config = dict(
    n_layer=14,
    d_model=704,
    n_head=11,
    n_kv_head=11,
    head_dim=64,
    d_mlp=2816,
    vocab_size=16384,
    activation='gelu',
    norm='rmsnorm',
    norm_place='pre',
    norm_eps=1e-05,
    positions='rope',
    rope_base=10000.0,
    rope_fraction=0.25,
    qk_norm=True,
    attn_scale=0.125,
    bias='all',
    tie_embeddings=False,
    parallel_block=True,
    init='normal',
    init_std_qkv=0.0226,
    init_std_o=0.00427,
    init_std_up=0.0226,
    init_std_down=0.00214,
    init_mimetic=0.5,
    optimizer='adamw',
    lr=0.000624,
    beta1=0.95,
    beta2=0.95,
    weight_decay=0.16,
    lr_head=0.00309,
    grad_clip=0.5,
    warmup_steps=502,
    schedule='wsd',
    decay_fraction=1.0,
    decay_shape='linear',
    final_lr_fraction=0.0,
    batch_tokens=131072,
    seq_len=1024,
    doc_mask=True,
    train_tokens=1144000000,
    steps=8729,
    dataset='wikipedia_en',
)
MLP neurons of a small language model. Each row is named by its layer, matrix (up: input weights) and neuron, and shows model dimensions 112-239. Each number is 500 + 40 x the weight over its row's rms, rounded and kept within 0 to 999. Numbers have three digits each.
After each neuron's rows, "fires on" lists the tokens most often at its 100 highest values on Wikipedia text that the model never trained on. A number after a token or word is its count.

L8.up1780:470500553509428555556452525547511486511427480534573517493511481478499510517514485526460491579500512483635513500473483559515419461518512549565515614504570483461525534528597457543455482514447457441517526555459504519483534526489528522466506517580514492467497517537431472516492463515527489457501476546540483472528484460494468484510459489467528483512514466471506567415423532597527460440445
fires on: "-" 37, "." 17, "'" 9, "El " 5, "H " 4

L8.up246:475513477457478588548435473432473554501532422468435538499496513541501583524477477510510530487517503550485492521562421537495455503468553502436453509498457525546491505494466461511560505501492484511382509464483482461598513484525486542508479479505520487512526542511476467513411433516452546553431474506460470609525474493546494427507545504486498503385555508460417436482485426493518496474491
fires on: ", " 42, "the " 24, "– " 7

L8.up1205:473419485525544518583461478500384513546556529550443514464398435489562466551509581517537536594511517472512427527481564470550505503496457512518538510483534437538463535484551541475537469548472510498487403491491521498511501504480443526562484571456486556514492471503454468476503468440450553527574421538514450487502545532530487486477480434434444512520550498478489488517536498443477489448497
fires on: "the " 26, "s " 10, "The " 10, "ers " 6, ". " 4, "Ge" 4

L8.up1340:523488539481518523437483472468543553554515456465471558552555482434418526539576542537550443525428425503451482520592545496548544440470493477523577469507495479474508530408484389529446487474447476432436492426458540503479451493561419529534513465518548522531476514519480489412482465514509502549494506483508479464467500482601441470516513449485455500446577483476540565572514488491521470544566
fires on: "'" 73, "be" 4

L8.up1622:476447454519501497512504464514603382512514502510517557515462450504418452508557472473452505447519556458493512454527543604524518577473526494521535487505523487496488469505494399472544582485501488572560510499559465567485479540438501523469471514592547450496506539466519435480568553481461561526456520568525438495471508523499495571461491537496460477508552491517474535512478512452520466486503
fires on: "and " 32, "or " 8, ", " 6, "y" 5, "ard" 4, "his " 4

L8.up1666:488473512574544492467481477542448433546461525533517528550483462542461466497519521537479480497477475520593482486515488526512477551512517502552462570543514480519527455526439525515531485486379489542524527532427458476419474512521464552462482474546473508460448499507472532502484523462538443542509548571470520549510517465516487491519478434440548448502511589490471548571498555509505468345515
fires on: ", " 22, "it " 11, "them " 8, "and " 7, "B" 6, "us " 5

L8.up1076:476496503561444511490501476461505495521470448513535479468403463425500559488489520490455497516520532530539555505472471568551510491493393513453528538540451468461498502425521469485561482445552507493518546494445451484439531506481454448477521542502513494497478466520456447519545380502462516521456462502504573481456506487507479489474503454479541492389437480587505471509477449524521439537497
fires on: "to " 19, "(" 15, "and " 8, "Af" 6, "H" 4, "the " 4

L8.up169:490548431571460514399544494510542470521488519554588510547455540469472467508540492584509502558542499482518498502507507511485492528503534516490544528489596493440588461528480534425466468516499513530513477423490433457524476478514443479463544512588501502530546479444478499486548500470508488491516521505476485468488524553533457457493492544501508557526535534496504516555523466527486480509509
fires on: "'" 25, "is " 10, "he " 8, "they " 5, "as " 5, "was " 5

L8.up754:548428541602490517498536521431511566543472428508598476497489523542556577513577499608461450538497489464533432511467494480448440453467480517579515429507429469576572456464497466513528563514487460434525494507454546505487525586529477539475518469537544512480476485502407459521491493440485490489500513489503529471535533503528462500482474524433589571426459452524539499456408546438499509528522
fires on: "." 30, "'" 10, "ph" 7, "ia" 5

L8.up1086:503528483513493494513465522494506548527501530502449481484498514407436552560512496569500486486469507554498535519475543513534475474521512491483497542477490413519402491427605475480524533480489465504502542481470492482535515512505474533516541490490444494577597492505439545443548463493512484537519488490504612445467480508529484581505513444510448530429496468513522465490502538530456462438479
fires on: ", " 27, "and " 20, "-" 10, "K" 7

L8.up1549:481454442468495492512563487557512508528496519525484528526505504450490518503506502549448538551500500524507498408404499481546482488469472539520502520474558441454496570509506512503466472491445467423527482491541507477502545450473482502531538483499500545573604548376448424501508514517509482471525565575502436370459496467514482565507487466572436528471477473536567565474545559467445520453518
fires on: ". " 26, "'" 11, "le" 9, "e" 7, "\"" 7, "season" 5

L8.up181:487537552488453486512506503523530489516493487440571535478507616448525528571541430505535475504472540453530501542483531504521496559506608498497440500484553556519492524512460558374514541500457516544502528514573462552512575468530528545526544535474498529458502542505520471527553501467487536450539414534507541469473439498517497485438555458515463483556550488472468516601430485526461511473553
fires on: "and " 50, ", " 5, "D" 4

L8.up1192:484527484489495465493438534629577516516514526450497495539568486445423512528517529483534520471485481455478434509564549616500469502492494536457616454461496473478468551419508475441547489462510449476536476503462487486550468551467543504474462559562503403515513530444417484537511489467488561525484543462469539535557492478471478545483532534496563519448514497492496516541566488452478568503540
fires on: ", " 19, "I " 13, "w" 8, "1 " 6, "'" 6, "h" 4

L8.up476:477500518575519464420523505499483445514449557481505493477514494539532524480493523503486515460437452484549547569512471526451445446476456517488597453476478541509441540518473465516542541520492513461497499483454538476523455511523555465518490525523566478466466563508515465522528507430498487463506472420431432514441491474517464521476536515459474484548585488522488531527501391491566481568484
fires on: "| " 35, "." 20, "-" 9, "(" 5, "As " 4

L8.up1421:541508502454490555466436579538466533556518568447474518523527437444476517493488552525501529486455502500509524496503474450579459486513495519540502439517526496445509505469413502513481536481507499458486504492507479464488490433589496544469526519525571533482496470569473425449385500512512527598428522557460497439518421544486587523433564464564537454557524485492500558481582504521461532494497
fires on: ", " 62, "(" 9, "j" 9, "s " 5

L8.up1353:486455503521480558454382492473509427529488496538537545464451479472538491510562434581461532462495476494587482469521425436441528509528593487507470537470392468485484539545496496445535439573438484501580452508407476536495493560479470553507492506546510531495582439511474469482558503523527433469438500508502492473483538538469500544594578483483424478457520441486449492546437553533410536518481
fires on: "." 18, "202" 15, "en" 6, "201" 6, "to " 6

L8.up1231:514486460592514486510484466455522506543545481513520568501556526492534555545541512532465494521512551463484523490527428498500439590477491481423510567504491487527431500482506443521623455577474516496535504518458492508470504550508491540447488559523543510533580571479523454500534522454493481519493512508496459528496514497483459463454492553471551485461527539506467494469484507458488441543515
fires on: "with " 29, ", " 23, "as " 17, "and " 6, "was " 5

L8.up2431:529523515500511508493517471499561516562470537546528502525445484445446487462492502460440480524460536522509504530442452476509452492530520500516498481495454500516452503497544447539549498463483493514563520482522527489531479504467561580503517421479456549550506471475450516442476465494562493578474570533475564512472473420544474528496454488456460426529480485488489558511544527503478531480548
fires on: ", " 35, "and " 34, "; " 9, "for " 4

L8.up1913:482532462474466474535556484462493519443522510528573527468511541466457490495516450489523519489426568495473523496528544506546469488520550500447452491492419473526489487535430520555460502509471523590575577475498488506550480504435534489491541509492522484421516520502506405551566517502530514480508543477526451432445430504515539526499527486537484534568463459553495486519436463481379557549479
fires on: "(" 39, ") " 7, "202" 4, ", " 4, "1 " 4

L8.up1112:545472467517525498439467532451496523561488472482553494464441458444497472542503425558469443561483539526564427465403466565480495484572508469555585520490510511557462591486449470551612472567518489565499444481514486438551549505532484578488537423482502510492577578467482459581572504491515513530550571464484452517507547459565467488441489501534545514438517450560439508523532524471518487420498
fires on: "\n\n" 28, "the " 24, "The " 12, "of " 5

L8.up2570:516492487506465563452477593511432503531485513549484520446527514519485477534496518440447487558548464388479503463475501497519470500447434530477444563518551520514506528506550470473583466553503527496352519546502470518477531510512489532431561557505549485540537529445507402505538543525458515547482532526513450491580470465478531492469500524478456540495529484526533591432517451486456517525493
fires on: "and " 20, "as " 11, ": " 9, "e" 6, "de" 6, "el" 4

L8.up1100:505518525445491501512550513468498473528509540529590528435465541503529483525509447556456546512480482497534530500484473474455486503520439502477491505532466470527414509544486495448523509444457544492497533456574512523440535456444496552530550493404496495487552512519541498500552494457567467493496483505442543489462561468516534520478512516472535542517514497521453549491458529506485527522546
fires on: "and " 32, "s" 11, ", " 9, "with " 5, "ig" 4, "es" 4

L8.up664:457476456549505410475470444494575524525502486508518549509438491451484505523481510564513518520482470442498536526480459531506480557470535486500579479474523559522497557396436462511473550476459453524468470523467465489439574510511509497460532482608550558481508596494492495525591415526544479508556497484514481514557490497419417491434500485519520617489542540466499468604458540562548459464475
fires on: "N" 23, "n" 8, "is " 7, "was " 6, "as " 6, "U" 5

L8.up1406:565517492537514570503525501511504548501548427556514536492500425495511475517474492565531460490458505533526541499472454485519491465576503505447533530506416466511498491537509499528513467491570518450523581568600536429498475458530537545509442508484518550570495529509456468489479526500541475495497489531465522531479463469491512551480520458442504553546519497564517480547540478530524494524475
fires on: "the " 22, "'" 21, "J" 6, "r" 5, "s " 4, ", " 4

L8.up347:541514420455448490451531510507546445554489576500557571512531581463492585447482521540464443546503527525461492493539436572461494496461511499482565526437488481443462581485608464430506537438477474508491462446481520433466508484470520477512564514483509553626483512445471575487485506522471443391554543507494461472476620475498472508562522490574495503454521472484487442497540470547476481453499
fires on: "i" 21, "'" 14, "of " 9, "from " 7, "\"" 5

L8.up2085:602526564492478583481512491400532471521504513470532545477513460537499536465489425529472570487508508492480555461589522458492406449548540499502387512539498474514512525521492429519562587476525540450448475515484514534433497539465522499465516551485478542526490399558506515526556487548504445510551522539554458524475498391532535525559504483488566475479555468464487409531448494524481453478516
fires on: "3" 20, "." 18, "–" 6, "en" 5, "at " 5, "z" 5

L8.up528:541514541499558456454464498416493559577488444445587479499503537489494467468445512540541479432503457485482528529481480472439515495563510437395517548515541490511512513475459439471538486507578383538503562504457527435521542502513475463422483490467491456553492509495482600514594504452434497509457431528440470511483477481440541483524472469574531528496486499534528504464462429498495485543533
fires on: "in " 19, ", " 15, "into " 8, ") " 8, "March " 5, "July " 5

L8.up1014:465517505530476547496572453482479555557501509513433552532526503443405446493529472551570549522565526518536494509508517445481441569494563483524474526457466489485482527479495489451516449552502448479570531569452489422487510435482403488512567535502524589447589516476509494478456416496514425558463517516446475446484519532451552532533554557514517549441550509508475461505514474523420442454379
fires on: "her " 20, "is " 16, "-" 16, "was " 10, "his " 6

L8.up896:482481419520510491450545538540516582506456515517495483425499468458503590538460505526512490500454581508494572476490477403563446443505518474526501481531509463472499536467568443522457584515543463485604512441503509499549500535534509445555502526517520512473491520498544465511486465539406454478443453426514489423481437487485518427541561539508526470464471418536558483505439546516510517480526
fires on: "but " 25, "." 13, "(" 9, "to " 6, ", " 4, "and " 4

L8.up1481:455527462450517494524587515454585478488546484493521499478532490578504509490519536452486556481497571517553437526511527523518570526486503501472553485532517515504489476513490485491533532528479471497504517498507439513480493469508453506481519557566505433559611465497493480489524494475481524487539533551429527504516534460474456473434500534510622485442511470546446554522551505531489478539507
fires on: "in " 65, "with " 4

L8.up795:499511494543478489486499507478515471482504468490526534490418453521574480519539488526506467520446477489493427519520465530486473479535428560499529520491556493467480479503507479491538526545538515460437477445502485536529552498528518518569523557469525519549474518437469402489494467427490546458502541492515487449482578581493419537558531452476532521449554552547527463568503480521508431558465
fires on: "She " 35, ":" 15, "she " 14, "(" 10, "the " 8, "." 5

L8.up2151:560531515500456494541543549487490493488382562540485474536423443474526481499495533534508498508453480551486494476483509503538423434503478481470519533520468499512449452527550540478529600537509484447458501479437456503464502471450478486474478530565558447506472448535508472470487505488582444579497479509503475510542466546511512534458502464563575450532467431559451439492494456438518477542528
fires on: "has " 19, "have " 17, "-" 11, "long " 7, "up " 4, "| " 4

L8.up763:480455439483537509513512509538522513520460477423552569489507473516507515531496426573479545517366496533516541473437453526459537502519533559481506473499485448485483611548518469421508504586431553500497525477515452480564594548472553506456588491438409493457533531502506507508522481521484390483474543530490451463485531529500483506525504501497486562489560515554484524497495491579476464518488
fires on: "which " 30, "with " 11, "who " 7, "that " 5, ", " 4

L8.up869:512475460509501548433532477464496494503412516526526541460466493502522494506488528567496534492494610492531481462505421499426527522565547492553527517536533568496512514514455516475602541511465396496447476458503552471435491580500485489458472544484499504508513484507501473467472517499587534423551474523502493510544539468533523587533494444414578520508538530596454469442530484482537397507522
fires on: "the " 28, "and " 14, ", " 14, "; " 6, "– " 4

L8.up1731:577499466477423504515495478499493565528355573574491535497484550472520464442506508491481527510492518522545520489514500381536503504536478449465455542490546485495441520460539423511511435481497392521517494468506470505498506520511514522524480500497525542476500519548497540535564513489536548526503486466481498440558496496482516537517497507459506558591530455482517565544444470461508499537458
fires on: "and " 17, "-" 15, "was " 7, "(" 6, "- " 5

L8.up2585:530467518537467515460483449538435507421499534568516483463479475446469535507552542581495503485452493556522508463491500488462490517592523509493473542475484457490506519453478505512589442463463450512568472466515458443497477493543535451480556519423531553588558572518418565448462483492530502475441506452399558527518491431542514484516522487559562449457531555547503546512508478568527466440515
fires on: ", " 17, "and " 15, "; " 7, "r" 7, "| " 7, "L" 6

L8.up857:521482459488496464528530447487529530487447526526572429494407483422510492493541515561503514509438443543501446410479550567530454493584571554490499492483512457476510493509491436520542566512494500457498468511491510531559526550490530465514490476488549552486485481488503382529506501498560495472487537524470565499549424445523454549477538491505495454554479542481486584483508532475570457495561
fires on: "| " 73, "T" 4

L8.up1690:465496470521526458504521524555558468514479420454538501487537508395415520478423491478465505515553493458518515473479527517441454535527475504537476533499488553479497523459489462452456498501504471531508538541480466476460453467489502485484440466486459464602501511452471518568581516529565535576491509547532486541505460493458468513464482469464526488492615447558413486517504427496460473479454
fires on: "of " 55, ", " 7, "-" 7, "its " 5, "in " 4, "their " 4